Weights of a small transformer language model.
Size: width 192, vocabulary 3223.
Architecture: LayerNorm before each block, learned positions, biases.
MLP neurons of a small language model. Each row is named by its layer, matrix (up: input weights) and neuron, and shows model dimensions 0-191. Each number is 128 + 24 x the weight over its row's rms, rounded and kept within 0 to 255. Numbers have three digits each.
After each neuron's rows, "fires on" lists the tokens most often at its 100 highest values on Wikipedia text that the model never trained on. A number after a token or word is its count.

L9.up231:145105107151114099159123101140141104131085120190151145133149134100121124102139081147134126137129125172103117129127103136166063119126134101113107134141100161150130097133133126157135124103125142147152137143135152137082124148163122167153136105106140206105101124121131163126095120100113166105160109104142088116148103080153128153135090129125150136091136114140100141116143103120141085148137149154087134172096116129092136139152110123190143135157101123132135154107146146110109142137146099079154129139142133151162135104117102111166123089149140143128087159122090126086153146138146093176
fires on: "f" 13, "av" 10, "m" 8, "ell" 7, "a" 6, "b" 6

L6.up245:110128128144145134160137095148090174105140091102088141089078140116085171113123138122099102129145153188102129146207133106187175111144157119135153136146153133157134105089125120118159162133112124130119122106156152134094122133111095135146127119101159148108103104114109135092129118144096149081092135099167128109136095142147136131112118111140126145135088091113125156086136128090145119075130143148145145158116119137134122095116162102121150125185123125144115153141123131163132160161119132128158139139140094118108136089127109137140135171114117116118156088108129148102121179099160122137
fires on: "ed" 22, "ing" 14, "t" 13, "es" 8, "o" 7, "ro" 5

L4.up713:141161169089121136143113115123189128081115107166092103137085117137190135088139166095135114095108144115172113144096143158136132173144124127128078148095125180121141129120169112109169097105165138118129141115116101125157147172148099087105102129118125106134090149106120149113131149106168104152120116128091124108100125123152106108150125098107138115151110145128149119143105123098164125137086130116126131116118091155162146129153120141128098159117182112078116161147119132140143160131151127101118125098131181097129093145160115139157132118144141114102163137113119085140141142154100096145
fires on: "c" 16, "iss" 13, "is" 13, "ivers" 10, "ver" 8

L8.up694:103156145159111112134146153117119122106079102125093099152098160127193130176098079146130149166116137147142117201111110138139116115149143141100112130145135107099120132128122140115152093140120110135135165134080100122143120151133143141182115125118106156131113099087144139140122164094089107122129115116157128113137130177188162135119118142106106130141111099116147155129132113120098110124154136139130149112116153123105149187179172122126155151135129130119145132111096160136098152108126129089166140079124128129120185098070134084144139133099099155151139142109135108138119086107116106118
fires on: "er" 27, "f" 13, "ac" 8, " con" 7, "-" 7, "in" 5

L5.up37:144153121131147120163108109126090100113154124109107124124069143148114132150123154139112141133121141122084104105138152150136136124157138145122116112165090105122150124123169118162127135158103104139105148110162107123105131123108075146143122081109199110127156111152115098109119179109187132082127120147102130105122135152134122124124111107111171121121120089134122104164129160133161146109129130118145148092082107133159083163088129095149101217162150081157098123145126126159134142133149088168164141106097133092133135122142123146143125114119121111120143157143139107163126162136120098153
fires on: " s" 19, " in" 13, "ed" 10, "ing" 7, "osed" 7, " r" 4

L5.up64:141099156158164113098117129168157140091082140118113152116144113117119157099107146143116142140163091115127094126108129093112120064152107131119150078134152121163120155097134143109096127153150101110136143148123145118112103141137130120091126139136103120103126160150143115093132152083112100141125119149133133116117143131153138079107149180127127121152143139169168132156116124103150088118146176132138184154108132081152125162096147124121121104087121145063163110133099199159153147133149108118149121148139131126135113148101143150121123126105116159117094117068136160104144146074141122135
fires on: "\n" 20, ")\n" 14, "-" 9, "1" 6, "0" 6, "3" 5

L5.up319:118111175133109046126130127139099144102167122183133139132149138057131160158132105147096131105145087114135165095151098115131105153136129129137142120135147172114140141145124144135082128104148130077137144156149153171147125121059142093132127118119100127111142117103142141101113161134150151146116149094152105138102138128121139154148148133133134119149138126152143103130107181170106161140124136164101146108120106158128104103143106132131107128146152143148143146137137100142098148090146151124143138135090105133133121112129154128135103161158102103082159078111147095123159076102090127080
fires on: "ur" 33, "r" 27, "br" 7, "in" 6, "berg" 4, "ag" 4

L4.up218:146119095106124104148118068120139076150099143140131179149138168159141128136135142115138155101121160135110145182133062134127122173128087161134104129107084141141159127188065140147163137139147157120109154105173118131135114080155130115131124124096131186127153134101131121123129111124133127117133127082140084089126149119112151142154120141168098139117127142091133137111132124154130161159154144115134119200114128126107130128126086099098119107111130065127187129144099094162096119126165126110102141101116123154143135130125127112117118148140153147114090141118122144097116110118122125128
fires on: "B" 26, "h" 10, " final" 8, "b" 5, " Ph" 5, "a" 5

L5.up649:132155125146137128134143119098101104112092098137121121127103180136094133149122082166149117171103157122083140113157156119137147136155094107060107075068142177140087124140136136151095121122128113153119114139185126134137124150149160117134125106167085132121121109122144082137157131129145107126108162099104138115105144093109156110118111104165094116111079136133159099098127169140126131116146128141111139116125134129153185098166155135134115140157151114130141157153119099147109158121125105126113138153138109089126109125116106105205161128106120152107104128108132124132148185128164137137
fires on: " (" 30, "in" 12, " of" 11, "ond" 5, "O" 5, "ag" 4

L8.up443:153118153093167121144143145135142160118138140106111056134168131082120173093170110111135134147111094130124145115123137115138096135180097152179098149137130096137121093131093133105153147132082100145133117142156121096162153100107151107130113127123136159140116143164129106109126139153090145115123156094171115182101125106121097124116159138124170155147141146156121097121095131101100145141153148147118110151131098156131117095133111152088085150172153150136121143145095119143119144129120103111163120098113167086105134123151187104092109148136137106086126099118132105129159118078137136133
fires on: "h" 21, "im" 12, "ab" 11, "ur" 11, "ug" 7, "r" 6

L3.up446:112130114121138148094196143134171109111128119090127118075129095117174142132112160097131105154145133140171123139106168093089141128161140131127134133128104119155108095155120151132101135179141121123141087164106158085103123180135126158151097129102140124130125128075135145128145137132125117146120115165150136129137176137108116147120138101145140113149109116112141119123133076105139113109135149118126143062139152164145135090133108094151122067151132081115194126120050136124111110137145163128169149085144132158117109123118139106132134105155113105127131166131110131148099108148108135115
fires on: "ay" 21, " season" 13, " May" 13, " year" 13, "-" 10, "/" 5

L10.up385:160093117152139121111155129123138090161117174160139131137083151102107117110155124106149098160110132093121155107107107113186132131152092146116081132178157132139131140150100103126173115104129158131137103146117122158084112105136155134152116134165153120113118111150098135163154122122185090157141166167100132087102087133153111108149159135144143121128094128067133097113147095117102138129116115117090140127146154141097161155161132118135114163130091153091100151160145156120114138124144140181138159081144101106126103110162138157120125122099101100124110130089098155116134127140109115146
fires on: " " 32, " (" 11, "ious" 6, " E" 5, " W" 4

L3.up415:082145088146108129106152130148129105135161137125114100116126138171108111159100131118152119096105148141149102147138093118108145139082105104125119133153166116108133130126129096096135140110153157121093120143142103127112083115147133144135125151099183148117137120162138104124118128158111115133117112129142125137128126141123128122121116131106088140129110157114152130127131181156105167090119169143180092105145126151077115173138104134145106168134132102111129127129058159168058141143141109170111149157152171086128142124090102137114167183181105122096125137086095103139124127116156140156
fires on: "or" 100

L8.up408:120127149124124160135117116126134143090113094143094140111148104145172182167148128137086153148158108050128143184088160140108118115170115103126144107137192122115113122134125139123145116152153173150094091149112116128131123135120077127093131141144157143097111148154116103100102131140120095121115155130100120102097131139130111091151109131145129143173107162102135123137136154146125117117132144103140158094076138095145163162136104124133133168142116125105116119085091147163115093138108137142133101107119098132170119191128119170103139141162116108170130149115185121131098131134121114122
fires on: "-" 28, "ig" 9, "at" 7, " f" 6, "ated" 6, " c" 5

L3.up762:086125148098177127193109094158155114091147112135125088116104170158099148145104136136142164142106121166125154126135136137092121105091133151138105101143084135088127130161154134164124127162114140130153070134144123148143107122106129111144122104140159131126129135145132117160125103116182127162173111141111144112128133137140087096132111126148154108123135109120112094126096156122103161157106141117119147124096095131115163142153147115102127166137133152136112129145135187158081075135127122108096146140124145137151132094092078126090105152110197111129111131128125161102077142100155117123
fires on: " in" 15, " S" 12, " s" 10, " early" 8, " Art" 6, "ailway" 5

L3.up11:085136159128132126132141133089093124070135131137127111119132144145126135115127143141072166086141061154158123170120109185104088132096135141156130106176105120153098145132143164123128131133142104114123136131087095112133130122139092141164113076116156122093130115147148157121132137077123157134099124139154128109183100145112134138159123153155107141112134122091144159174110170111122122094138137106144125158136133139161174092128163144123113106153142156148110137147084144120117112137127141146120109179134136106136143111108121107126094129093144095200139111117152107135116117104106094176
fires on: "ound" 22, "et" 12, "ect" 9, " in" 8, "oint" 5, "ection" 4

L4.up516:143135139165081099172173138169132143095181132183143104120110101097136127147101130123181148114093133126169119093137151135120123116102137137118120096114110070107149156130138146131125074107144132124133150121100102142147124123165108132130143074116112104141178139118132108111120124158143100119129146130120089121102115103111101115128125136103150153130147133139130128165170139156163120116140164127097076122152105126107115121165136150135104165113176110147114083123154160139147139139159129113127155114192149122134155089122113099138131082113128074087103159169163132116126104136119101122
fires on: "," 90, ";" 5, " and" 5

L8.up628:109121124158109126096135087158140124110144156141157143091114138112181129170139120139143139152135134149121159147126127164125165137128093145101141173087136116108131117159138128128142165133138144129103116121121131170120157155131197127112134120134112159111108108094140119141154151103127163143136141115109111141125106154107152089143140121178104139113121113146110120151115099151133099110086168146078116075100115127121122099127157120097091101165100147177158134104100093125128115072160124120141116128115125171197129109114097118117133156099099154107128130166104113150119152093074093166
fires on: "gr" 12, " the" 11, " from" 8, " an" 8, "B" 8, " of" 6

L6.up100:131125148131114104110141118155138164147074119118140130062119120103152147110143131152135126135142144139160137136088113102149169137108151087164159132137112168084136115103147131147125160135115169078114123068120134139078132149094154122090149108131146110113120121124138128140107150111145163116164138101103120112111105111109165138100130122143126120129169179170099125137176138141130159115142179142111085119121081125132118089110146163166135104137104080161109156151112113110107099116130153131147107178109121144124110163107155169162136151159110130073135112129121119138109126124118082097
fires on: "r" 14, " of" 12, "end" 11, "ens" 6, "ab" 5, "und" 4

L3.up43:132125091146157107131117146124123164093193164092101141147128155115146113136125166116125121136156161134115147126118142130122144129143139144114110105150199072153092165094174115134119165127113108163161144141134137166099122138121147141147090145141163098133147104156082115141106111120120141158155131151129136136081150127116081111139160130120150136108106111105102113123169109136122146136134083110143110120121168130095116114155172114108159087122143146152083120091169122145102155136156129160148119118107127116114076136113106163130143085138117098083065136117126107144132113146105138090
fires on: " W" 62, " L" 23, " Ch" 5

L3.up671:134167119159067108098126133115129123084181127120134121092100132173084133132125113147122181136112099165133144166100131141088105150140102114130102096111121136159111145182136145124132134136142116127164106083093121091130123189129141132146144122098148113116119147181104089132126178112111116172151168135135117165154093142129126111136113111101140143171148115111144152147091107100125122116137149121108167127124122157087117150091118144131162135141097129121128128121126114158150116097113133093131143163115157122126101136125107128095142107102132141132077100112178111113157094143191142155
fires on: "\"" 38, " \"" 18, " oper" 10, " $" 8, " laun" 8, " h" 4

L6.up646:135197134097139080096178122157125121123155120098108145119096149158123160162149144119118130108131119143130152136104107135118114139175123094159113139119105145110142105129118122147107119130105125119100145113148150160152105121125160133182128160109116134105134068143129144116109178148127125105107188136151138113182166149072148101118165077151128131143132112115092102110117147129117125107140161129070126140119136137123119084145117146116127108073133109087109133139131149116093110127138108153109134122146147101110157147156138193113167153106113085153098128112133154141142089106141164096
fires on: " l" 46, "arl" 14, "L" 9, "l" 8, " on" 8, " L" 5

L3.up136:126074144136122173110134109112127062154150133079158116149129085125120111166146121107124114099126111139131121096139101088130114153127142181140121128148172095099105096147120127105148143084121141091088117105129143132126132104128147164130132131110106115141161108142181132177126142135076110114104129132160086163131139173129151154112121158139124141165096172113116155128095141116120144099169140162124101107171128119106102151117110146111146175125142130103129127140130149115074146096114096152129174130135155108144150112108103158123171144089141117097140137106086147117129124120180156127
fires on: "or" 79, " Sim" 6

L6.up96:140102147119111105162120106102118112126130162063071118141136135171091102111092077097123130120156111109132171143080143120118093177139157097160107163121111103086155192128153112135126140135114142118123136101118133132106166113107126147143141137151105155149133134116133113174203121122134157137111116111142123126147143114120121130146152118121190143123138120154122126124186168160101143128148118102142100129161133116133087085124148163153131144087120127136137090129102162138083136147118153113073131096102119127155121153142113108122088171118116143138132135114116122119085133115153155123
fires on: " |" 39, "id" 13, " " 6, " Res" 4, "is" 4

L4.up29:132092162131127154165107119147134174126158147160091102138132061078129172115152124125181166125153143096158094126086108125114157097133102091090127120088121125128152114113061114167145127109158105135149115106151144129081118147142118119117134159118104087171144098167141142141167173121119130146138144125095129141160144141147100112110096156123098122147106124125159122134135110126135157140109086118115134092070135108093113100171141143165123125103135139120111118145156135135156137133110160123139144100085120115164152085130109135168139125141111155111112094157172138126129113139143113133
fires on: " or" 22, "ific" 21, " and" 17, "/" 8, "ic" 8, "ist" 5

L10.up731:166133094119104135139142118084091163125112167163144085150088175135154107126123117121112146129136096097178146110101175143105179120126120081168131135157095077128128097124123166162098132107102123112119125126180140150125090127132168156083128108128137117083110130114137111134116158157133140130095152135097113063155106118134117115109159092142111106148083146141122132123140122108136136141112138115151099142124094133127141127139145133149158138111120117154148163146085171149125146155132138123125098098144098169125113110147162156128133122194127110136121155129176083088126105109112112124
fires on: " " 60, " v" 21, "." 11

L6.up83:131133129175095142126151134150080106117156137169121145110089100137158134061118116118096123150154138137135123125139070113102100110129186130145119136144160111154115108180119163135162150140143140124112134142145181130132116109137093144125122157118141121171121108113122148145161129131125132112116099111137148115166098123144149107128102089124162103169153151122126077123173127105127124119165136120111117183116120131129079153165129131085136110087156139103120090157093117131089165123129158132133082104159175095129101149110097169111136132127101117136099151153166140108106097109118108152
fires on: "ri" 16, " Phil" 13, "on" 12, "le" 6, "ran" 5, ")\n\n" 5

L6.up473:117078150114096130106119104106161151138152126172120139088085107109074101149121117138155166121154162115098115155095128150101125126148115120156145114108099155115185112133146147063128157131110094114097119107167138120126149112146131108114118097141154122128138113108153140131133095121163149146131157144106146090114083141162123093126125092157123109171124178117115097128125163125159150112139154115108104113154100190126161116111124111142120115146156141178122169134120124124071155134113104168117113126092118153099153151164139152120108140127131166107086159115157132132106130158108165131
fires on: " b" 43, " |" 9, "r" 6, "ill" 6, "und" 5

L8.up145:116165151134169162135123082136084130163133120178132142119110127125113131183118142128129140109119124136072091121124111162163140159154086131106133096103099129105104134104132140136143121126115119087147114075120104115143115161133091146139167098169131088164150144164132115140131134158130105111150124125133133165116150095142140146171120153135156095109092122154126124124175082133125131123168129102156098118115090116125119161103129136124132151089115120087138136085072139107157112090202161137133093096139153120139117160144139139151139136086125094102108123100148095166126150118140145121
fires on: "os" 23, "k" 11, "ok" 9, "a" 8, "o" 5

L5.up675:163162156136149114077129112136167127171131134102140131137134127088122117177150117106140099175152092132133148153141153134109126118123148106078141153129121122131110139104112141162106132156146123130150136152090145104146113110149130147155126128162117129158102131145113140105092126135114123110121111161147140116149129119132163108141158107120167141107138125114167133133145111138093111071103131141124136142136121089113137148113174080111207032108122095088146136131099136142132160176091123124138111113155119136124147122102152169144097118137061123100082108126143145133131119117075132143
fires on: "-" 43, " of" 33, "/" 14, "ic" 4

L6.up762:158120117119137165128175157116103102134143115152155148147131131123132151107134115125112136120186128151164112133112109115088141108113167099101112138081142155119141116127065145154122154083154092088139127179135176170123121148069145139145129129122157119122077090091128164136154095084150113159132118102104112114152163108162090117139151108135152076142139125093104116131124120145133130131178090117110149142126127118131163125147163105137136158126113128110142142135125141166096092120144153104086132163131104138105136121129133133116140169108117103075115105124186142156124117091115147159
fires on: "ics" 21, "s" 11, "y" 8, "ings" 7, "ia" 7

L3.up694:122166130152116154102094129120112139150186165157107127113139124149121140113134128101122107108153091090135148137138126137181125145132137161138142098153145098100157101149149092185125126104133086134117127133145134121134110130119089134090097139137161129157143061140126121115121131129135134119161150137137136094131138115110119097126107130102105116110089139123116134139132116166093126133126119143093163113155183149148076127102168150173119150123093153081147129099155079165140135133146102120136132126136123119149104166134127159146141106098080119152124129115084091106209113115085176138
fires on: "ov" 55, " Pol" 10, " Gre" 10, " Russia" 8, " Bel" 4

L6.up696:173120139114171154117155109114112152160120159124130138097112083054128113175140153090149147080118155139149166149149173159124112111125109118088123107128103090143075091160085133116140129141141162119070123142115115092151138136129171112150136125126124176141145085159089140123124103112117109134105144135143155128127099115104163135119132124153134172129157141115140109147144146103127169126142178128111127092130127168118131173129143102157141136114114116167113160150170098095142136119116112139135121076169070099105124121125130145146099136127115170121131104102128116125114108134134098124
fires on: "ut" 21, " to" 20, " " 11, "ic" 6, "ill" 5, "," 5

L8.up207:128150184113155109123132167118121151123150101121096111110105161140119147137081078155167109172133121103116096130105154125148137141115115099059171092137150129096128120137118107146116195094138145117145128144117126116149157117136131136123121146118132147160144125117152173120140159098161110102122136121098127097108126142134150158146162151134119102096077124132141101108119124159129089135138137122155152142118117104130130142095097076111193106154167131091119122107146124132127113127109123118139105143129102148129095120134175157135125205130130100089163129163149073132141127118115093086
fires on: "o" 23, "ar" 17, "os" 9, "a" 9, "s" 7

L5.up503:161135096127133117112160122132113144111143087129115132162132093144097094119111135158111160097166103143133122129139135143101087125190154107155100127117095109091110112132141142127091125105150144156152136117130121157131124157073106142174112109205097117101093121133089132099137170096131124123168160168130123110084110092085114152120151144146097160123132151135121143099175124137113109103125152169113104086147157127133126117115143152147116113146167097130092150123129137157156146163168107110175093129134139129133170123105155111110126111166116119095082139123144101137159120138114109153
fires on: "l" 18, "el" 10, "bor" 8, "is" 8, "er" 8, "iz" 5

L6.up557:130141122159148141123154120169141150127113120155161134157101144133106161138126099123147162152084169121122103115071130116120177139098096084103119148106140121111085114137187145133153130073105130158137080086144152098128105154114107171133134142124137109104136107130109108163104143105166092148113106107141151186163123152107121125176140111088123129139100123110103098088138106144111169142124112101172120124110152153147165154154125106101131160127084108141147103134118135122106097152148138144136092125082111149127114122166108154136112155056134116147135122153128129147118107118155119128
fires on: "os" 15, "t" 12, "o" 8, "ow" 6, "is" 6, "y" 6

L6.up513:129150124104112195152111111134109141104128120133145125111134131145118101159100172122166173100166097130116111123147152162133153079144138076129096121144099147102133112081067132136117155135138130120148122117148159142131123109137112161109132107133110084138095134136146130113084079093105113160164126154151120090150106106101127134120153076133115100128116122167163160100120155132061153132131160143159076124133124099117157126100153142144116122177189167152136154108142098144124139140114100088136147089111109154129148152112158141093137108117155144140126150115140158138127136123113106122
fires on: "." 80, "p" 4, "ym" 4

L3.up248:148156091133108105153131125117091157126166141098115072146122090133124135128078101117163139163104132117145127129119141143111105137138161112119129108146101103136154126160160157104144104120131115174112100161150087168172134118101106172150112125110124159061100147119110121133119136129122139124137120160150081100107147152129104109138153145156181144131121119125130136076133103143121128122134122085155150113150206122095085154136116124140140159133122108142121122153132113145128170163193128097157141131149106098145138105113115098151110124132103078093088116114107131152124132157078120139
fires on: " W" 31, " sc" 23, " squ" 10, " Squ" 9, " medal" 6, " Succeeded" 6

L9.up322:132123113128161143159130199126100143132160141148119115104087156108121160135124103121152121094084138126147122161117145123120129129148154156076158122116074116117159118170176155157108139102117112125118146139153100160148147117130123119127081100098201130132115159094134163126166195138160147143117136166143109129109102144108107119120168143133109116160126130134132115160154143169134094128135105125143124098119135084121165148110136098137140086137154147106097109117137080144091140141109139078166160145103103071113132121127101122145121138093148121151135082102092132120142122130109119126
fires on: "all" 16, "'s" 11, "20" 9, "a" 7, "ar" 7

L9.up538:119125169135136155110133104087143109152157158113116107162126136134138130112101153123109141103153090136138167141106099143122120115115113084135109141141140140124153144123112148116140139105108140108094108130158109157106143148155135151136125111157093175137154119117149105152107132152098114138209135172143151097191107119095160097135148097120095127150137119147117142146095119133193125163080105107124163154129115137064197152130102146113101160129163146125137140149073134148162111131138123121113067093133117139134117097111105135118090122098129133112131098117128126088162126096155135119
fires on: "." 29, "," 13, "o" 10, "k" 6, "io" 6

L6.up269:138163142158107139081135139125166147131108149173143152099150111140126088150100174151112111170159112155109141155154151164151139105130087090097093119121165129106095135128134159131147132136122161142125077113160128111098105174128126151155151131120112105163127133128119106131086128153172099138161105123165152106124117122061145100130107120148116109108113113180094098150141079132135156128121121108127147104123143135137158124094163105082153138186156166114137139140116099100138127109106118115090145117121119113144147083120116139105098110104151110145092147127129097134147186128103106134
fires on: "." 19, "ed" 18, " the" 15

L8.up44:157127133139152179142126075102145106112162144130123134168144113161108146157121155149141133108117134139142101163126139141115144088124047134089107112123157173136106129112119114146153118107141138131101150116128122138131116140127159087157126118162127124183116139147073115129133174132104098146148143132161144150133096115075094086132162106119117127179114118139106129144126106135131154131095103182106147113126110111154170094115144164124132191147118138113158118138123158116123153143123134155133152133107099091133133065129091150094105093118087144125103105145110132103130131127096133074
fires on: " and" 43, "." 23, " &" 7

L3.up495:140123118114098141125116119111184081121121149159116152141101116116107161162143111094147136099138135136150155090131138165142177120152170126108151109078132137117156079158117116123106102079134163134154097111140137099114083115139167111117154110100133131175178102114095125128129121122129116143126172150146136128121145109112154121122110123145145123131109134124144144188126127139133103085132185169090139106138134161121149152107132151143166159087140104130143092109161093112131139126126107095153142107146082137183125112120165135131118121129122107084076137114180153102144125112125125081
fires on: "," 96

L9.up744:182165096076110132143172125137114130132160100143114134136135161091144109149125113120091139097103145120126159120144113123124137170105193125139129128122151146122111133133124104127127116089092156140112121122138151121093123118124122145100100113125096102127094133164129123138118104150185125068105137153131089093110110093166118123138162114095141069164098123156112147155141120097106116154135117141134134121141165104086108165117105103167167167163189088144115135173126111167129124136103112147106132109122085137131140099122156118160138123139144099130146158109133123137136192124092142145
fires on: " " 23, " more" 10, "one" 9, "n" 8, " n" 6, " b" 4

L8.up561:092108092150163155162082153142085147112132147148133106169179122107110103116101100168142144149172119126102125158122103107105140101120133082096124131083120113166118129130163081133108115115119123119166138154159099140134128149151163109147137128084118153138135140111136135104080129119110115158130103114132114143114127139142163095106117149137157093138115127154137126095100169117079145082148123118144107124083123158124142134125120103106157134114141166157157195126138098156143118150140121125168129098160094130146152090137141124147139115136172114149105154084168152134160135069123126126
fires on: "===" 18, " of" 14, "il" 12, "in" 9, "ol" 5, "ough" 4

L3.up79:122130134150119135141121091109110143137183138147104151137143117098127120126077164133158135085149121121138143118149155087149148132109106153182191122138140090175123128111124145112152112125125118109097157122171089134160135068151126143085132128114138122129158131112115126114122097118123138127091146126082138102155138087118136111118108140147110153113143147108136141124142139129139070144129161107112120111152157145160118115159166126145109114109094126135134101099139143134115146085144116142107102163083160094105062161171158121152094143164130084150168091114143108162129150106157176124
fires on: " was" 13, " o" 13, " a" 11, " is" 10, " an" 8, " c" 5

L6.up33:162128109112133116154134136129105130130133152144119143117092092127109168144150086117122139104155104100090105144101143141125130144109163178150131141114134142127118129169077154111122111121114125107133170179102132121131170138109122147113195150129131102139124138147119099129126155113167154148090146114118154114102146107165094138139178113154169118126163129088141124094162147141158059105110138121132141095058085144119089094115138112116115164115115158120085119145120133162120113136099135106122096118094134114167155122174140093121113113160078134103120124153107138135148181117128120141
fires on: " of" 24, "el" 9, "it" 9, "port" 5, "est" 4

L9.up296:144117169129096148127167154147149097079099144144106137139132154147171098138134130126094155180116073157142130151113138171133127124075119125158143112108099133118121148114154116150164098098145096151096122121174090108139094143151102139089110094138087122128083147121120120141141139174132174143126158122112112108138126151117116101136127095138151105112063165119129167143140094124145129136101100116131156117074130155160129141164142134154158151142142142119143110093121151161125122111109169123111153110099126111095117143101151118124140156140101091115129140136138108097076171148118169160
fires on: " " 79, "-" 11

L9.up703:176107180128133139131130118129148121126091102130123171100131161154166127111145119142166175103125112133115114105112116104184095129125080080114102108096128137137133132120142131128163109123132119124135114146122134146122100165139110138115174145143159124101115135116097125127090121112095133148125125100167142113128118157125140092123113100161175128125063138090140133131144176124163105123099121099129140103088105104153140137123161124092116106103136140142164156142157167081109069156122128147098087127076102107113122167146164160132128163186130126138101143105169143115149115129118151157
fires on: " p" 23, " " 17, " in" 16, " c" 10, " o" 6, "-" 6

L10.up250:158153068107139120139135082153160110102181188124085122125131107117124156091116141114120127139159142122116166132145119139171108119142168086159121136135146124104175119168135102117152145136129099123131109139126105105160129082113153162112146129120081120150128116118130129127151101149117154109124150127109147102140151097121105089132110110130098117158054148160169124141153133115126172128138156122169164093147152119112103176085136109167133109096158104133119133139108074119095118152131147155096150114085135098089103137145132136150140110162128112138137107149119163087116137158119123116
fires on: " " 38, " d" 7, "ether" 6, "en" 4, "el" 4

L5.up766:156172143105113131101093157098136122098127091155123147093114136130127111135119132134142117072111128160124125108127132083087121151114113140155104152151101131138132131094151120141120106150115111150147156122128180119153146140126175147135108169135174153126103110118114139135142084141121147124095122105136110147164141137155135121120086116161123112109089146126168159136147135172147096072155120108094141122114126183139103107082121141079127140135120106139111125115114120194117102158108118189168077134068116101114103129119160122131128108108153115105126135135138162115190149108153125153
fires on: " for" 21, " in" 16, " In" 12, "-" 7, ":" 6, "ors" 6

L4.up48:135150104090174151156171136182155109098175167154097185148101085148119127132142109100102095068128135117133159122148111120166142111150117115129134155096139137124120078100126084141116135115137109134115144107108117157082117175092159155161140130105123114143152133156125132109090131129094136162116153175137168101114159095091156117106143127147152123114134111122135080106127109145107121080131137100127141135121093127129148134079144115115152118131106182104116096141135138105134128168119102155134113116121110095107130093116125171115111131121155114153160121159137114160133097131174148115
fires on: "L" 24, " d" 17, "ro" 13, "l" 10, " l" 9

L6.up43:110125123088137140127140138114095133083155113124119101137147135111138092150129121128094133153134089139106120127118110130119157138166116090141127113078127168098097127192129105141130135112137142157136123145116107130130143097147137097129120158120113113140123169159132093158114112176158102153104097116127156161195114129092135135094120122133149112128136109111142092161111158144097138085114139163108113114133174121111130122148138067117094152145193157126114115111141132143120129104152112134160073127162135135142157105168136112158109110128114196125094136064113168124127145128168087111
fires on: "ach" 14, "in" 12, "en" 11, "est" 8, " of" 7, "eat" 6

L10.up359:140086168122163131115136111121135082126169127108097179141125120115128153166113137071104103106144170089094155129150097097120159154133150145083141099189122137135105112148110153131125149138095144154104147118118122143169132114146163142086147106134152144125164108153120146153135136096148150107145146140118120121140108104096157142190129110094160117105117126134075129128150097124121149140110159107132117104146128130128108164115139161126125163112139147129125146119143104165120113146145174161128098096124047140149129091112155135119159120130121128107105140097116125094165083096093127095
fires on: "," 18, " and" 18, " the" 8, " its" 6, " no" 5, "able" 4

L3.up336:141159129122137059117135099116170127161184140118132124127126115114140109151079124168115122091135121141143132182159167148154107180077117138118174143129125137133135136148082155111116173098100164135131130118131127120125132098141160130102113142118138102156131135094139138157150134131089098102109139117118107103117140131115160140122139140115090152137115124123105124115096137118117135164141131111128131122159186170130128108144132137094060153099105122144111089128121087127144102090100160158119114186122135114147077153135148116118094114153063154146139134101133128096152170108134161119
fires on: "," 30, " is" 16, " was" 9, " comp" 5, " loc" 4

L10.up445:110140148111089167109141141152135133105160176129115148116156117161144131120175136145078123119137113126077139159125126098113122113156167129174149095154061102111117137107119123134148091130108141096127086119183135096099074105126100165114105168127141129135166133138139114137134134102126151103150154148086113090144142159139099109115121104160146148143076129141123136103165127159116164100122156163137134133159120142088118114150109125164099109134146127118124145080127122143101124153101102131127108130133067099103182171126109129125115098150163158158140159116144116098115129139135147117
fires on: " N" 56, "en" 10, "el" 6, "d" 5, " n" 5, " " 4

L6.up186:134147149106109150117123153140037118092113153129146139109126115094109172093113138132146151158123071145112148109129164124169150121132110093139154132118152117108105114135120127105117106082106165136137123158090119144126129177131125130137117098139117129118125114093064089152144133115128120133118104122137158159148108136103154123129125116137149106131117121129149142157114092157107164127144099144151130099126149153138119121111112137083201117171139138102150078138148138096075101145141093164128165173113140155128093135131128137106157113123169079118131109126128149137121183166103144162
fires on: "." 56, "t" 6, "s" 6, "H" 6

L8.up611:101131106133155101167131137143116125106111138131148115160122144178105085151139165087157121110160106132177111122116136111127155189159159077143142129124078109170123102103126150121127153141114137154122141141175115101127119139138100180115141101126112105133104137084135119123123167119130180129150136106098151139102127107183106146138153093105158122148117168148126097106090099169149099095121172100124103133092162106102115122101147158172159124105109158147122113115130118178087112106159126140134148098125114133108128125153135109129100144154127158094122146113089125136085108106139149132
fires on: " b" 34, " v" 12, "v" 8, "b" 5, " pl" 4, " vol" 4

L5.up674:109132149108123134159160136105143119120104135130113101188140114138170122138108113105144135147182135118104160143119145114146106125133145150149129121169059166116118123109117136100145086114116150141117183111110124157136106142121128148141109108165108143111096139102109145086117108087134152147146099123057136143138099108173114146168136134106144128124090071126153127132137151132141151132120123101136089112144115149182109123156167124147116157110131096133124175124122108139117164124101163159115107110083144108154159141097155117103118150138091088137079143157138072166133111113098121162
fires on: "er" 20, "-" 17, "ide" 9, "c" 8, "ist" 7, "is" 5